Weights of a small transformer language model: 8 layers, 5 heads of 32.
MLP neurons of a small language model. Each row is named by its layer, matrix (gate and up: input weights) and neuron, and shows model dimensions 64-159. Each number is 128 + 32 x the weight over its row's rms, rounded and kept within 0 to 255. Numbers have three digits each. A neuron's up and down rows have the sign that makes its largest values positive.
A block is one neuron, or neurons of one layer that tend to fire together. After each block is what it responds to, as a language model described it from the Wikipedia text at the highest values.

L4.gate249:136131139132153148175110138113084109097082189144186130119169124137126139142136165079157166165223124151124136154130179169165113195146128134153101137079163149150145142136102128159156135128141167090103088181115140109132144142155141170126141088095150080164128074146119136129241116091109131153
L4.up249:109086127100087161120162171067130154163064080108086118124131146067092122089150106146166143110120113150181150163147116097116144118141120120112164107162100147106129145185153127148179124105141143159152129101121123111122152156143154129150173118110150146198087120115098140076107102112196146143
Hyphens joining parts of compound words and modifiers, such as on-line, two-seat, U-shaped, NBA-worst, UTC-6, with occasional commas and mid-acronym letters.

L3.gate15:104155128098118114119109109210148099114120113141116162125179150177148126133173126144139116141202172077070139126073102160088173130142163167134147130077097035118085158097130180079134147129103123128182153078153128134111190063190149117138163173139166092147122172164125187073116173137097130134
L3.up15:107134123150177158086156108119073123129131094138126100134115133151112124154105156156107138168131153140015170182116154180106167138156105154118143089080160088115071135110099175146127122126106119120135136140148100170137147112144146120122124210106147090238080145156119132083118146116127127058
L3.gate112:179169132095104139132172175126110105124128183124066137142130119100134105092130137156151123137112123137080161162096143118166135139149107146097200101157134129169128162123082144081136127127153146064059100129142088172060101060125158154073128147133112097077108196074096081113121117096131085102
L3.up112:137111112137117149163154091143122063069092127141137088182125149152104077132134206143073053108110087169133106192124117111167149145126104130108174103138136097084110122086096143121124162080139099153118105142150122156127160149134150144094146104145134097103140162178128168109170167147148072146
L3.gate143:129154129097200069133147095152103160133089134168170105182151133118113116109176168140166225128143097127090148172125080105162154120221158079123165149098125106111144131106087063175115146134136094079104072129110135186186167129203163097075099164143142144132096107121166168159139173139114125115
L3.up143:086136140121145123149138130114124099168082154152094132112122137113089169168149126095104110143209129164141157125170157126106135108105082100118137128157108163135166067147077168116187149061159105087118097154044133173146185076113181127120063153163098170133132123174134122139129207102066036089
L3.gate175:117187061174165155109158121113068092092096102107120106100120121163142103160097180177143122166167138176141133150149154119111089101171072148101144112119126158125058111172086133128182176115148131073102120140098095175172128130119209152098147172198149128122090095131083179106120124117135139068
L3.up175:147159164192119139075132145072089111141108124189173133161172103174067159120149145135123128162179114086141071111127115171121132126158153162108106150118146077110150098155157168126151145140179077105069136150117118085176129136159168135139117171143156130139158062177131166192154167119069119102
L3.gate264:124119099083166161167220155119095135101168146144144023127162106135093123146119152158180147133145131199087124165127115160111089137145141122095126096059129173149041132091104109118132171149125083142056162129111170116122176123143146096140146107164153072117075119074131091100137098178086153100
L3.up264:143142129117126118113164153099101126137101142168117119152138119165133155174107139137122133116175113125168102146122148094123139119108180141120113129149129143123128126151049156140138114204118086140096147084143139115134095118132079189175155164132174102166163062176071115134200076045095149109
L3.gate281:100130117088154125216155137091115145162171096103155064182133122185117077192149154079091140070135109141101143146122145132072151185114133120105115172130090118098092086158147118091131157099197115082096134119129123168136151147154140168092122187130096140176147077111162102154067126177099139129
L3.up281:089133114091136144144148085122098113150155128055198093122147114173106097142127137109127136145120077127113139136178101078051131158154110157103100119166124139071144062149126103145133160136140195109075120126138110174171126097145108156113088146166133072137114077169071171135115089182109084188
L3.gate418:137171151129103061172110149093165120109096150123110144148212122067102122124122157212093193142097153078146074113124108112197095124121120147140143159116159165168082169116157126066136154182156155120126165083104157080136120088114112060109103096137158131135130085152095126116115155076077108192
L3.up418:147185119176080147128158168115124112107108125161074138103143149106166114084126134173119120134109131167183090138147105143142107121098079125088120168153130167157099143160161182075150075121160136078094159148095109166071081115117099109151168087080166132111104116094069165142165136071136070115
L3.gate562:112173148175117132099149160100107068139111117187111144115180109168074166075111086155066145176153187152143112176115168097118123084155106170122118104156143181076135122098164126119124139124110158131162147125160153110085143093120150094125088130114128065133154110193108114177135128097093090121
L3.up562:152149149178122126134139151099087078096147145174103171096156065166067198101073104246096129116127154173126154176149134109174110112105136128148161147062162149106093139158134089095113158130161172123147124126142154100118102074145074063091136130112128124140104126163144124168129166084082100072
Opening pieces of words or names whose ending is easy to predict, strongest on "dire" (ctor/cted) after film or series, also "College of", "COVID-", "min(utes)".

L4.gate433:137146109135142106201188133108146134159118119163117147182153166137170094107141084186161154139062082135154173180124100148087118134200104138120160114201113184112164071189106170150106078145102082123178069113110146116128132150151118135179125162113086158117096131129072129168151092151131163153
L4.up433:186058151160110126081144093097093077091143131138091160085044118144150113125109104133158058153058103097131141148106124107127104155126155098094146091113144152198153220091130119142155113183063160140096044169118164171169131113192097196111151149115080122100113139131124188111096126159146167139
Short first pieces such as Se, Be, se, mon that begin a longer word split across tokens, mostly names in tables (Seedorf, Beijing, Season).

L3.gate197:158132104182138113156124116165117142115153124128080165115172135089161153058177160136159127108121094146136097190099150133138090104125098080076109163147146175161105148143087116164114130160138086159160166172052115055133132172141107143155173142138050134170087123093136052143108084143118102167
L3.up197:121184117099111105120100134129148115105077152142154145139140151144132164130077080183157180122129152100197099100078110139189153092180094147148101185150099081133170096055133171130160132147150114180130135098137155134066159082137117104150145174091097083089130164140100159139089142185139136166
L3.gate260:129106109096172111058117113145120154145159169118085157169109162073137156170123172172166160164060171117108102103105110098122137144170108163122154094090087128116185115146124106142113131167154108190122115095128149101153129082099149164106148156106076184087122145115141153134148105128148157140
L3.up260:121134135140128147072188084121144089147143178124119215136140159086154205156137161181192133138111093194101100116080116113081144127133127101166154108135075148113117131171175159151051087140126128126098106098130169109092127070117115140125192165099120134091128157149104141158126123129172119167
L3.gate331:130113094176093143154144168130154110167064121165140117130133109119129125097162050137105153177082120106151114130120110107041112176137107133127043171169126132187136118099129162142155121090144149103133119173130141172106035092156127120141110138126049138144122166079145091120151114111145128089
L3.up331:122101146112081143141143120135124140141118128127177149122070148138175098052131148073128155082032056103146127158104088154078158163173186070112176130110060139158118124134089139107098113110175155180122111134123075196102161122157171172115123126098074205131098096155133102082086128081116099155
L3.gate378:143095110143114113126122105098147131119195116178134180069131143110111150132056115149129143127127177105163107183166139170111144133160198167186155171155190169161104129153081135138066081142106101115174137109124134118141108153107078177160167132124078133144089147143157151220109085103117138141
L3.up378:162140156179132132137176150108093101124139140117068122114125164120147146127172173098156158127105112117096143134150106095146130149164050113147135190105063149184144152122088190115115139107127146068144066102095152116089109093179130143140206128133102118135097139177061130131141160107099090130
L3.gate466:153155173161083171107065154141153126132112141061048146158117148080187093098082090173138138164073129104128141182084114129152164123128085161167107153134191122156168100103096185144175144068139145132104134125121113115071179145111108103095145166102100131118131148124135102116099164156128141195
L3.up466:152138085157096151158159113100120147080096099140152119150109130146122179092157171124125128072114132131086056139108074147071113094172152193066108050106126127122103138115162101165088125092103154158104111103138074198093116109141122104129174170092124111123110122177137142103142137177190120075
L3.gate472:187117134133134074096153144130137098146085097234094137147171113168171131102164140150092104129121071065186158151079163135104151166191130159146169207159120158188111167096090179105144083167114141128148105110083115140154088071121104163175181172092050169141144124127135150082135122148192106145
L3.up472:122167097135177120108186153110118105126055160187107135125110101151122126130141126172156143188095082103151117159071093167137101129166087122079127163143123162184119168085136155157115143122102178123128087084065112189161089107094097149166150152118078148140127116175126144072065138155209153156
L3.gate502:124123071131197151179158153128196136168069121125154109104151121080138144099144124147094146149118111145113150156093091122116101110127094124111126157095155149137108163097173156156149129158127143153149119096091252162154055084135143125089198092119109124121188155141085117068093137150197131128
L3.up502:188178141110115081101147159157155127142157140135077107188169138077133122080141129104167094125135127115122128148103107116095201123160178088112128092120076095146067127182147154166148095139125149159108098137104093152125118082087160180080122117128160163137097158076133092138114109175145155112
L3.gate560:154179136109057150126166141136140104143115134105099126121120129080159126091146082106142095177160095128131136099127127177136147185133125127133144194085120196163194101102158182153158175128123133114102099169133126096106205144117179118109097133117080172127118134068239104126108139160169132144
L3.up560:135117138108174098154098131122078166121117097105099184081138153154119179139098166082120090098098090137181153122094130138069108115127160125115130122108115188108171100117156159137068140179101149150120155136155128106167105095138125166198140176070140150129114123113166089132162121127131145108
Short word-piece syllables ending in e inside longer words, often names or table entries, such as pe in Pompeii and López, one in None, are in career.

L2.gate71:174185118183151161159193149115156132171092173166089131119103119100160176144123144089119156202138108135130135142168152107095122095148157109098100111087107160141101150125131104103113113083094083107129177186100071139140139162125155104116149095099111146108111117162164105150154089131120133159
L2.up71:142129105131194134112127132122131129139142137065121165153121129149167151154120172131136142069090208140130061139112175119141122070154069130140081080141169176151130126100142136128141075140122145117129181203109111083091067190139145154105123113170127089126205123015116143127193119139102172115
L2.gate81:074140121077103143119178191088186100178104102175173146150199070138078121138147138111107177159116117199158124117118083135143140143044094124180118132080140152140119142128167128184157152094134132054144157121115069142106134104125087110189093162100116114164072122102144111160128103176106147119
L2.up81:115124144126119112081177151138119118100104145124136183128108105157131096128159130103174121137139107121087164189159134141108127123065151125141124124108124034147087162169111173095110113167116109122077085113099128105156154092094150087126142202124060078142067135135134119124125126146122162106
L2.gate241:119169155154153174132118132099130112085164144124113168129100152119151070168112126115118123137140070125103109109149114163155102205097110194148116170148148143172110142135061146167091187114077074147073113100111099062117111125103075186172109148166117123123097090098100137185135111124136171126
L2.up241:108142117161102088094082135123094146178116101141141124114123140133113095164122115161178167125119101172019145109148126163041111111159162131104166125087107174120120170237085118184116172098063141120164094054100125083099153096166151163148153142086134137163087102101092160120181104125153150136
L2.gate242:126106135081168174090181120067127136197149172129127080109106087163123070171103202093114117123090132156103134149115137094064121140061126151103106112118144166112109155087164121154163196142067113142143123092068097107116129192154150128112159140095169147132125079110121124101107090096141146118
L2.up242:140137151126105136174180167085144108162157135178110146114121033092152099148195158108153142120133113135154094130145150114140174154124165154122015137195095170183130130113081138102103149182112114170107119151078187116082138185110128091161171108162102134077140144166093086097241098106116177110
L2.gate410:136123167133154096113127160167187159136162154103114148108122122093234139111196175180143113133164120073129103166112169124112179176120135147149079131154129143164095193103170175075130128143120070092165138029167105129079170139134092193159156153151133167123127141088102137167094167117096141079
L2.up410:209164110094172104096184107096128109164122148151174151070151112136128083156180133108149134107119162130127114105136098140153184108085157188104067084179139111092138102113141147132156111096092094095149123135152066108143121185172121184087143115104067163128186103140155178141128160118184106083
L2.gate470:195162142172187120130097116050142201171130147167106138182138189194144098120100134125091152179147087146149133149151149167117136094090097160139131164121143197140148119111099144073097116199135136176118127136101118130170149116111071171173139166114112173032126099091162137118189115084139158118
L2.up470:141198137092142147092172116103171096152156129152132112177101076118124152164120114130159099125109125151135152126046165142123156094070108142094101181117071156108122153119115127113125080179136099117134121148087149161122157137096104159141139116121097060134112184147147147143134158075126228130
L2.gate513:132115098094153151085059137151125077117090161114108112119135110137110092147101107156121147156151179108091150164140161159135130149140090109137118124043130063091134088150115174068124177021114142128063097172147142158086145169166143112155134192122115163149136140145185198133109112146146106116
L2.up513:165102118152145088138145168117150093145127142127123119172136094129092153109118068125145102162150157124105126095162101154129150062119155120086059119174126076104119187105143088110187088090148073090094182151119076084143130069079128138181037155104103021147194193160119108156104142118124074161
L2.gate575:152111145102133124151185199143119154112090149163132098121147132120116076117089148142156100120118135118135102161202132159184138132155088114135165153093155105099156153145110094069123120158182121091105124165095117094107091171115058127090177065068157145117061109070148073065183132103206172100
L2.up575:146144125140069145089120152083125106144116102100121110146116075152079109180153078155084182142193096149094111168154161192142106127141125179134097088133090120167133107116144166187114107099083105135102198186161031107106127166123119142124101106171112180190168117195153188088149103123121128131
Hyphens joining a compound or prefixed word, such as Al-Khaleej, all-round, three-story, post-rock; also the line break after an article's short description.

L3.gate3:127121116123105105135144125121132084098101122107127081167152106186074089041159074111122097185146178128114138093079062137189094150137081142078135171154138178161119133152137119078179099197163098107098081141148123168087165075150146075095073100161060123106091114137167120137109081126119163106
L3.up3:127165121111108148106180176102117120104140132114176116191124098141108133079127070098126106154149144231113141097123147130174090163166095145104159135230096137164108077154132120089185103166125085088056136131163145135091131124103151076146046091171065085104115116147132130143083109103155085074
L3.gate40:155134131096177067123118123141132161126085205127110157035131107172117138103189149129158183110140115098124099156075123148161095115114086107113130114119110119074130160132100057083118092069220181111177106070123138166086126107123088169155102145125115144171116126138120117093140090108139114130
L3.up40:106096131176145106155166071066148122100050151131127155088177140123146131103095121128098142173047139113092181119079150159130115099094124138157106158059097135173101143182127140116126131132135110167104162067118120106085186192085157180138205111099116118174101217129176065112152118167136160122
L3.gate53:173130080164098113163152124099168216117169137107096141104122134121110120126100116087127131154226142136114178083183184122211173143085078101158170112093080083145144099127103110101109152155144139138175125138114116140127120150170078127127122175097115182124127129119146174153119158131125146106
L3.up53:156131135164156107134143118146111133099151150119098114103145064105042123131185167084152077090106140094097121153094141172102161144111143114148078117111115136124136149098131113115173117175171130137104141085064086107088100108155058066106055151129102129143080081164132128090090172160124114110
L3.gate81:105159156118115124140166119152137158122171110122142110134082101067134137218118142132166135114071203113089105079100105166183151150110092138059099095120151160094122119171185115097126199111093178133148115089129143135130140151149156102145119134105102130132103140131100109113066126140122161135
L3.up81:124137150145039177126171059206150119173210140111169122117123119108100162180130148121164110137087123121149123116131092160152199088125206098108131119113100121110104134151191124109121109111056166145182125153158133111116119118187131099189146163087147102076155121096131121131108174100145104149
L3.gate337:141129086172109151151124103121158081144124157083106117049149127129136127122171169174193122162186158180130120131149166144138084132133147163126111151174140154155110128139085217125127137123132128091109130143113046131105191151129173090137091155133154122124142159111157081173121176118086169152
L3.up337:103169128132141102114082141130201115140133083119167150125138141101117098103094118169162098187096137113102100122130155125194145156109097140134131195177173123158111130151081117089178129106111136107133072152147167142098173121213135185187116127116109151136142166156102131099126148019178172134
L3.gate428:072166162136152147157139104151143076084097136101170086035136106131099208139077111162173133126103138085139100082113162163143119127168111115119144149094147133101124151122149174098108157146104204089137161112208113132156093141146169104125118185116158174139124177131110132111099133135175193120
L3.up428:135147095163133171143125124097129176080125190138077121103095194091105183169085095095119116101145140096140140119118166126094142164128065142101088053133101160100164133123063179126165121137136094082168164089138174160143145129114128146074071167048149148160158137061122074133061133126148107130
L3.gate497:128150102132152152164199114072153127131144136127087041093173099148093111157149098108090160104125174088088141162105140120183114123121144164113145180136120162173176140100144152074161152198167180092102118153123125089093122051155103112102168117153169087094122133098104056192110133165174178075
L3.up497:172170120124168115141122085111140085125144152114163034105123149102119132099126124060125085146117110100122140185101135168114209147135162069066102100157048100072106117142120162152100113135153128100158153121143119171046136117160153148064103131136094157105170108117167136098115175105140189110
L3.gate618:056168090111154123134082111120085160096085112159180100104122147081063126169104154091122131144135071145116124138073123144095172089097185126100129096096115166106135128075120142112109141128120105123120136103117100144116199113197163173148033126146044157185111144173107120177172178150155158110
L3.up618:135137078107150173115095039116122203183086133122136056144126160126094154139109123116112087132172094200122157118116136161132165132150128084098151082158104155149120096123125117142091123132142095144155111113132107188130156117178090139153097177107187158159213112138144141151134215158169113121
Word-start fragments that need a continuation, like resp, comp, def, app, comm, strongest on resp- (responsibility, respectively); also years' last digits.

L2.gate21:074089110169126140144149039100128080081167145127068059107162101112111128115125098130168212147128113103108150136178096103148099174130099106154121144139177186140146150157128094131121133162159134114131175169159130169091154107198080082163163183131100127128181096119125158091139145121069160108
L2.up21:114191120076099106160124129157196110074115163067135161113137142144108135169136140143107107106097119091121064158188171120122110122207141139132085127138157100093132076123064095157083109095154187159127189099160140105093141142135140112143165168111103143137140176199095161148108115120134143185
L2.gate57:119129118125135229120133085157154178088183151156097135101118119149110190154142102139143128185111115140107079134113176147159122173125187185166105095079077097136095132149094150162158164120153115171097157083142053162135097111114105166132155131122139183145171151173135183170102141149139138060
L2.up57:090107136095094133140108146107182160157136109202138104098096106165117140167156132102119107124062123142094114143127112189134137121137134067130136101171152160134150096134119110106193111115129191105137148192094105071167153143155119178181150133153117175157076147155106101145146061141112113151
L2.gate83:138229090191172148146097099129152084110157128130100141092144071157056128173068150143117165140124133152128154095134082140123141138148097109101120138076115159132168136122077136144110155114179145164069114129103120134129159154130109116138128138125151134182186111079138097162082096139147164140
L2.up83:135133137150127118095069143132109151100154075108090172134170057120108133112124173147132151130072201092185146133096137073181127080180102101146150147170182096165091163115145138142169082074134153165180119121125088106223113126112123089138142132111118032105117167151097100170121089183117103170
L2.gate166:099121144133159123177102117102105122143118075168084114077158149163153115152140149117142135088148141076108127107114118148135112104097080106136126125132092186178151039153071169146150120123094213142130100074069141111167121099175163144148117105072125177117125073080130168132076157101149181107
L2.up166:071128132104116092129113069119094131157119128136193111131123112127187084108124114083141167163052130085160127139055117156120138131137087097149121077193097134112124092168125145139064123088153129121172120160187106197149113102119124166193075158098093146154138077139133127137121170098102111187
L2.gate341:083172145072149059155112135171155085134101114072057135128224102131129111096098161126123112115103105100170100182148137127178150132196115073106096110089144117110188143133092120115137120133164170106137089198169144105173140097105142155130124170164078099128154095131151106139116146192168141124
L2.up341:095127146069106097130123076129094176117107175137074115152155130080141126142129177139090133105093156121143129158117140078158159153164171118108116128134105149148140220155091110165048153147165150168128067179153155109136186149101128117151089128137131133113157145114108041127137091123087132126
L2.gate345:159145104102114144126088106111128153116157147118178110131017138144165158127135080097132141102085150144094100138107103143100111152132067152123153051138177155136072092129138103185121129073130140128142199142133112160138074146207114146107063160091137164184140143120151121122113090091131143093
L2.up345:121101144109174085115171135046191052099178151177108133135161128175108180077060127147143107133125126156079149171115085172097151141153128105181113148113117140136139180130165066128091115098116129145100155147063102105144100098120096125163135116107151126129119161087166159155199123147096128080
L2.gate379:147123115180122104141070098103175156155178101095081171145149156168174123128107144141128155053130044128159124143103136115098112082183140140147127177119149148112107140075074133135136094122191141116159141159141159107151073152113109142153119162134120180107140144129172132183142135141118193170
L2.up379:128084143209116150127092073136133159137095154154077117133076096127142174166088128071163117098087177072106109110107145161127161057107156125138115120146091115144114147125110206086101116127163082173155120119055124101106111146098135128154125127085107120132132160159124159156138137171104137082
L2.gate386:128193129160128076109114131131151111090124108093124154120117106111114207116099155117166190103090094144108067090072135116138141133157111163218195129125102120179143161168188161161119143091155163120130206129108098128095106145147113108147124176108090107140144211146134130161106109165086134106
L2.up386:106053148138135136109095128131159078065135095142102104137132137100123139156180139107078172117110110145159125138200090139087148150173133127112175094171138145158086153117145146091129118104114169133126125152106156153176096121155109104126136169152082126133116105072189165180147042101137056111
Word-ending subword pieces, usually vowel-consonant-e such as -ide, -le, -ine, -ake, -ase, that complete a word split mid-word (Bastide, carbon tetrachloride, Randle, base, machine).

L4.gate250:195167125146127209102197170123120131115158157115146068118107173168098167112171174190086149151130122127115132125073122100162141176091151160137165085128146104090161176109093141118145153192119135099165090148170115124134128092177158151109103180126086149137107161077143113117115108100152168161
L4.up250:143150136117110127139117076138098120127093129076137105172081071073101104130084108110159103108072102115102099090120131155132121113158142109125131161180098158155151092092132119190106086149167117122140121081128105130104071116120137122060076153133118161127097123142130124147087143156146143128
A word-start fragment "sp" (sometimes "pp", "resp", "P") that needs completing, as in sp|ort, sp|ot, sp|irit; weaker on final table pipes.